From a checkpoint of a small transformer trained on Wikipedia.
Training: 625M tokens, 9536 steps.
MLP neurons of a small language model. Each row is named by its layer, matrix (gate and up: input weights) and neuron, and shows model dimensions 80-207. Each number is 128 + 32 x the weight over its row's rms, rounded and kept within 0 to 255. A neuron's up and down rows have the sign that makes its largest values positive.
After each neuron's rows, "fires after" lists the tokens most often just before its 100 highest values on Wikipedia text that the model never trained on; "fires on" lists the tokens most often at its 100 highest values on Wikipedia text that the model never trained on. A number after a token or word is its count.

L5.gate1952 [134 182  95 158 154 134 142  95  55 136 137  59 108  95 179 110 154  94  93 103 105 129 141 154 167 132 113 117 141 120 163 121 172 140  94 166 145 124 111 140 109  40 215 105 188 103  87 141 123 103 195 166  98 124 197 106 144 147 159 111 141 113 144 108  89  87 151 162 109 118 127 186 169 163 106 107 109 147 142 103  89 150  82 144  90 100 106  80 142 146 149 131 130 129 121 140 216 159 154 124 159 151 173 113 123 162 115 116 101 142 152 110 163 194 153  72 166  90  72 122 130  26 103  84 159 112 111 179]
L5.up1952 [141 150 115 173 144  98  99 132 102 203 118 136 123 132  73 121 163 147 112  59 114 120 127 166 140 106 133 132 141 131 140 126  79 142 132 151 150 193  96 160 105 100  58 130 122 165 113 120 155  85 145 177 105 114  98 114 120  90 149  96 142 136 141 130  98  88 118 190 164 139 181 175 144 105 136  80 154 129 143 146 166 130 142 125 123  99 147 129 138 142 150 120 102 103  61 123 159  38 170 122 146  89 124 110 108 176 154 132 160 136 119 191 185 160 153 119 172 128 144 158 160 112 105 107 147  92 130  85]
fires after: "-" 93
fires on: "-" 92

L5.gate289 [142 163 168  74 140 118 130  79 132 118 106 150  43  68  99 165 136 142 146 125 117 182  92 114  78 168 133 132 154 105 139 189 122 174 110 100 190  85  96  85 148 148  90 131  88 108 122 119 147  89 112  22 146 159  57 158  89  92 154 135 140 132 145 113 128 126 121  94 183  99 158 168 146  99  92 102 125  89 163 183 156 164 101  84 119  84  82 108 146  69  99 162 107  93 180 165 107 110 119 184 182  70 145 202 164 162 155  86 100 158 122 155 144 161 117 100 137 150 112 133  93  84 112 115 119 208 142 118]
L5.up289 [141 134 132 184 177 129 127 129 126 127 137 128  84 106 133 148 148 179 116 138 148 135 128 127 127 187  87 112  98 163 148 114 100 103  91 131 148 106 148 164  86 117 141 148 189 123 145 142 129 134  95  89  88 178 131 133 109 105  88  61 171 155 129 104 139 146 119 161 157 146 108 174  96 114 144 103 159 107 141 216 148 126 113 223 157 176 141 141 123 134 190 158 126 116 153 160 157 117 119  73 160  61 122 172 142 106 183  88 100 158  95 175 164 168 145  91 124 126 145 135 128 155 172 148 118 136 148  83]
fires after: "-" 59, "|" 41
fires on: "-" 100

L5.gate1553 [134  73 158 191 184 148 126 122  99  87 141 104 167 100 138 167 105 118 168 153  79 178 138 144 163 112 134 132 151  86 161 194 151 100 126 172 125 144  69  69  96  97 101 157  51 116 187 116 126 120 150 134  69 110  60 117 110 124 180  99 112 165 178  61  91  96  67 146 123 127 154 110 164 147  81 174 127  96 159 128 126 134  90 164 126  72 136 117 101 109 141 153 100 129 161 136 133 103 149 138 150 110 158 168 125 136 109  73 124 140 103 166 191 139 133  85  72 144  98  66 141 112 158  90 124 124 117 110]
L5.up1553 [144  97 118 129 144 128 161  67 135 172 100 115  78 165 145 138 139 128 119 148 150 105 170 154 140  73 139 150  79 170 106  95 133 125 149 149 105 119  74 142 174 116 116 184 112  80 225 166 129 102 151 155 148 181  76 119 139 137 126  86 180 122  76 156  96 141 166 182 147 106 114  72 127 172 139 126  96 145  89 125 129  55  85 129 150 111 144  63 103 113 157 107 144 110 112 110 112  73 200  61 105 124 136 123 118 111 115  61  87  83 122 141 137  96 108 111 136 120 114  87 121  63 179 172  39 113 129  92]
fires after: "-" 71, " dis" 5, " uns" 4
fires on: "-" 72, " Cont" 6, " cont" 4, "uc" 4

L5.gate56 [109 151 164 138 106 145 113 132 116  76 116 125 114 166 146  55 162 153 100 113  91  89  89  96 102 190 131 126 136  83  85 130 131 120 144 168 129  71 106  97  72 158 136 101 143 134 135 175 149  85  80  90 110 148 135 133 103 104 120 102 132 100  82  83  80 117  88 150 171 185  79  76 107 129 128 123 111 109  85 161  83 135 120 158 124 154 184  64 127 118 122 138 149 163 118 134 109 114 149  94 139 173 160 111 129 131 143 104  96 130 103 153  66 132 161 112  39 121  97 118 165 113 113 140 145 173 172 108]
L5.up56 [ 98 117  96 145  75 167 151 120 144 109  82  82 158 163 106 138 119 144 166 101 164 110 154 100  87 138 161 172 141 162 151  89  39 138 110 116 124 148 120 167 157 159 146 120 194 148 129 119 159 127 162 105  84 148  79 131 104 111 143 103 109  96 132  92  82  90 112  57 202 178  95 170 129 133 138 123 122 107  84 140 157 181  71 173 149 175 150 118 201 110 129 209 221 147 125 158  85 134 111 111 187 161 145 126  79 113 158 124 126 137 134 156 145 154 105 110  92 125 127 192  99 159 141 104 110 126 178  64]
fires after: "|" 62, "-" 38
fires on: "-" 100

L5.gate459 [107  98 127 161 114 138 177  97 145 150 158 140 155 157 152 132  99 113 205  96 197 112 126 163 104 138 179 150  96 183 161 134 129 145  68 110 122 129 122 157  37 120 220  93 129 125 115  86 204 120 166 146  79 100  96 145 112 156 133 138 148 136 115 172 151 132 121 134  70 151  61 175 111  96 117 161 187 130 134 138 104 122 138 187 171 169 118 162 115 100 176  96 231 146 167 163 119 192 115 170 105 168 128 108  56 149 129 102 104 109 109 148  96  92  94 164 155 132 164 138 174 116  94 158 120  95  61 129]
L5.up459 [171 114 102 106  44 120  92 134 128  64 125 143 129 165 159 120 177 120 170 148  79 137 170 138 159 138 142 161 118 110  55 154 106 127  81 205  78 146 135 149 129 137 159  91 127 144 140 180 175 133 101 139 123 126 107 150 112 118 165  78 132 135 203 126 120 182 148  94 122 159 137 169 107 131 203  79 108  91 194  22  66 162 155 119 110 107 117  93 117 159 140 149 128 154  98 196 123  84 142  84 146 172 133 191 111 122 170 124 195 116 122 154  94  88 135 168 128  86 216 114 107 131 110 107 103 169 130 112]
fires after: " in" 23, " of" 8, " In" 7, " from" 4, " on" 4, " at" 4
fires on: " the" 63

L5.gate1302 [161 127 103 117 133 174 124 110 154 133  91 116 133 119 168 151 132 150  79 101  62 170 107 158 153 163 134 137 134 146 136 159  80 113 106 135 108 140 104  68  87 162 148 104  62 100 195  56  84  90 133 143  49 126 100 116 118 150  85  81 121 136 122 137  94 127 148  80 103 136 130 160  77 156 104 181 111 129 156 132 143 175 140 148  55 152 130 131  72 107 102  20 123  98 200 133 103  92 157 106 198 157 145 122  94  77 137 161 106  89 152 163 141 140 120 135 119 134 105 152 128 140 129  87 123 120 123 126]
L5.up1302 [124 105 145 127  79 143 145 131 100 146  81  45 141 223 100 167 118 105 121 139 121 147 129 154 143 159 145 168  62 156 134 177 101  81 175 157  69  79  98  87 226 158 104 123  90 154 138 105 183 128 108 103 169 120 148 132 111 103  69 140  52  72 122  55 102 150  86 146  87 114 133 153 111 161 140 153 154 120 158 168 145  78  89  90 130 124 158  97 152 121  80  73 106 177 182 148 146  71 159  83  95 168 158 148 119  73 149 120  63 158 158 156  88 136  61  95 102 178 114 162  92  94 143 137 151  84  90  76]
fires after: " |" 48, " (" 12, ";" 8, " to" 6
fires on: " 2" 32, " 3" 20, " 1" 7, " 5" 6, "vo" 5

L5.gate2078 [145 131 137 180 163 119 144 100  80 148 120 175 138 119 184  64  70 128 138 143  88 119  31 156 106 104 192  86 104 182  85 127  71 128 172  80 171  95 175 147 139  74 141 119  95 119 181 131 160 137  95 188 142 117 131 128  71 120 180  77 118 161 164 135  77 149 121 127  87  92 171 162 128 116  80 124 142  94 109 133 148 104 133 168 107 105 175 149 134  97 112 115 131  95 135 191  64 142 127 121  90  82 107 195 137 103 106  93 128 142 110 150 130 174 155 146 160 176 103 139 140 103  95 178 110  72 124 131]
L5.up2078 [137 131  89 110 176 161  96 122 185 105 118 105 137 108 129 159 142 132 129 107 140 175 126 113 136 156 102 158 161 135 124 104 198 108 179 121 118  78  88 172 139 137 155 138 102 109 137 153  86 118  80 143 125  83 121 123 110  97 161 124 110 179  66 128 168  85 179 207 142 113  93 110 183 146 171 151 135 109 161 144  83  97  37 127 116 153 157 141  88 110 164 153 144  87 138 169 146 134 120 143 117  70 137 121  50 182 148  98 127 118  73 139  84 139 126 113 101 115 129  63 172 140 118  82  90 107 103  47]
fires after: "-" 40, " |" 29, ";" 9
fires on: "-" 40, " 1" 25

L5.gate1212 [145 101 150 140 119 201  91 139 137 148 108 155  95 111  78  80 105 142 114 160 150 127 100 168 129 130 123 118 141 169 179 122 158 119 129  98 127 151  52 150 106 135 134  98 173 128  76 167 115 104 114 100 131 144 138 124  86 106  60 109  48  65 129 142 154 168 132 107 150 130 157  58 145 141 150 151 172 109 113 123 168  82 153  88 131 159 124 122  49  96 110 131 178  72  93 156  98 127 138  89 143 181 160 149 125 192 142 126 129 164 115 149  97 152 132 141 121  91 115 143 150 121 165 143 100 133 111 192]
L5.up1212 [174 130 107 109  63  90 112 172 116 159 102 150 162  98 115  84 146 151 140 109  97 189  94 104 106 166  63  96  85 166  90 161 107 153 188 110 131 117 136 199 115 164 175 142 112  94 177 151  66  88 107 133 117 150  87  77 143 132 138 106  98 128 159 104 134 111 139 170 103 125 138 158 108 112 111 193 128 110 109 150 184 188 137  89  72  93 130  61 102 101 119 131 141 141 142 146 160 154 164 104 105 107 134 121  93 120 145  53 128 117 134  68  79 153  59 117 153 153 130 181  92 157 145 106  91 140  42  93]
fires after: "\n" 40, "-" 11, "." 4
fires on: "|" 53, " |" 13, " the" 9, "\n" 6

L5.gate197 [147  43 156 158 168 148  81  64 136 127 193  87 143 106  56  91 119 136 110 105 114 168 142 150 114 111  85  87 153 147 115  98 156 147 177 138 143 151 115 113 169 146 152 157 109 164 107 149 118  83 146 148 162 154 182  97 109 112 168 102 130 143 134 154 100 110 211 109 105 144 125 126 142 111  94  73 174  95 101 118 190 126 106 133 144 146 102 102  79  88 134 128 118 152  86 166 125 147 118  92 148 134 154 159 220 104 175  70 101  96 166 120  99 183 169 116 173 152 120 179 123 177 126  69 144  89 143 167]
L5.up197 [112  58 151 112 159  62 145 140 113 113  63  94 143  73 181 173 165 177 127 149 142 142 103 108 102 131 159 119 119 115 104 103 124 138 115 113 107 105 100 103 101 116 102  95 109  92 114 128  96 145  60 182  74 179  81 117 160 125 156 105 200  90 100 121 117  71 135  94 111 203  93  96 172 189 118 116  86 123 130 143 130 139 136 139 152 153 159 137 115 164 105 131 189 170 164 136 120  77 159 145 134 126 140 130 103 114  82 129 143 119 113 111 126 154 113 157 125 158 110 117  71 142 153  83 140 189 160 119]
fires after: "=" 58, "-" 5, " =" 4
fires on: "=" 65, "|" 5

L5.gate76 [144 147 150 152 127 139 149  60  95 126 158 118 117 142 127 103  94 118 148  94  64 129 128 130 116 101 157  91  80  87  87 173  91 106 215 118 167 154 149 106 118 154 143 144 218 125 128 142 183 154 124 175 114 164  73  92 145  90 155 128 110  86 131  65 140  98 187 112 133 112 126 168 124  95 144  83 170 136 110 111 134 123 172 179 101 120 167 170 174 129 168 111 148 148 149 116 148 112 179 118 165 144 160 137 137 164 118 102 118  67 124 102 225 164 159 127 124  38 193 177 117 150 113 105  97 143 152 139]
L5.up76 [161 107 122 162 127 116 112 188  59 129  89 206 138  83 134 165  89 160 129  87 159 157 144 158 143 116 113  90 172 150 147 116 131 163 105 109 145 108 149 119 106 131  86 120 113 117 160 106 117  64 129 148 106 118 141  91  87  92 207 109 161 122  39 114 135 128 167 114  68 162  80 100 109 159  74 133 219 147 138  98 170  96 139  84  76 101 124 125 142  69  62 104 108 116 129 119 130 121 111 120 115 140 158  96 115 113 172  99 106 116 114 180  90  78 105 120 204 178  95 170 148 153 110 128 140 119 130  46]
fires after: "-" 40, "|" 33
fires on: "-" 72

L5.gate1372 [135 139 176 111 128 168 133 131 102 134  88 174 144 111 123 144 101 135  95 135 102  99 227 108 120 159 152  93 124 124 101 164 115 187 169  83 136 139 153  99  99  92 152 137 122 136 164 131  89  88  64  71  76 141  96 133 140 140 133 113 156 168 134 100 125 127 157  92 134 191 133 163  98 101 120  95  60 131 105 103  90 123 158 133 107 170 178 102 189 119  82 159 163 120 127 136  98 131 112 118 132 115 109 128 116 120  72  82 137 114 130 141  96  90 116 167 140 128 115  75 143 174  84 103 147 119 145  68]
L5.up1372 [135 101 157 191 125 114  38  76  93 150 102 107 123 124 118 181 110 139 121 179  98 102 194 118 138 120 118 176 180 162 146 145 145 120 131 132 124  93 121 125 120  77 189  93 104 103  97 155 115  83 120 129 123  73 157 153 131 165 139 166 134 135 181 105 156 156 154  90 160 124 166  95  62  82 186 139 127 170 135 176 138  93 165  58 128  83 181 103 119 122 149 138 133  86 126 173 153  82 138  78 120 153 139 129 131 119 154  86 117 121 138 133 143 125 185 185 124  69 133  98  74 136 150 139 166 185  84  81]
fires after: " in" 45, " the" 20, " In" 7, "In" 5, "s" 4
fires on: " the" 69, " early" 8, " United" 6, " late" 5, " and" 5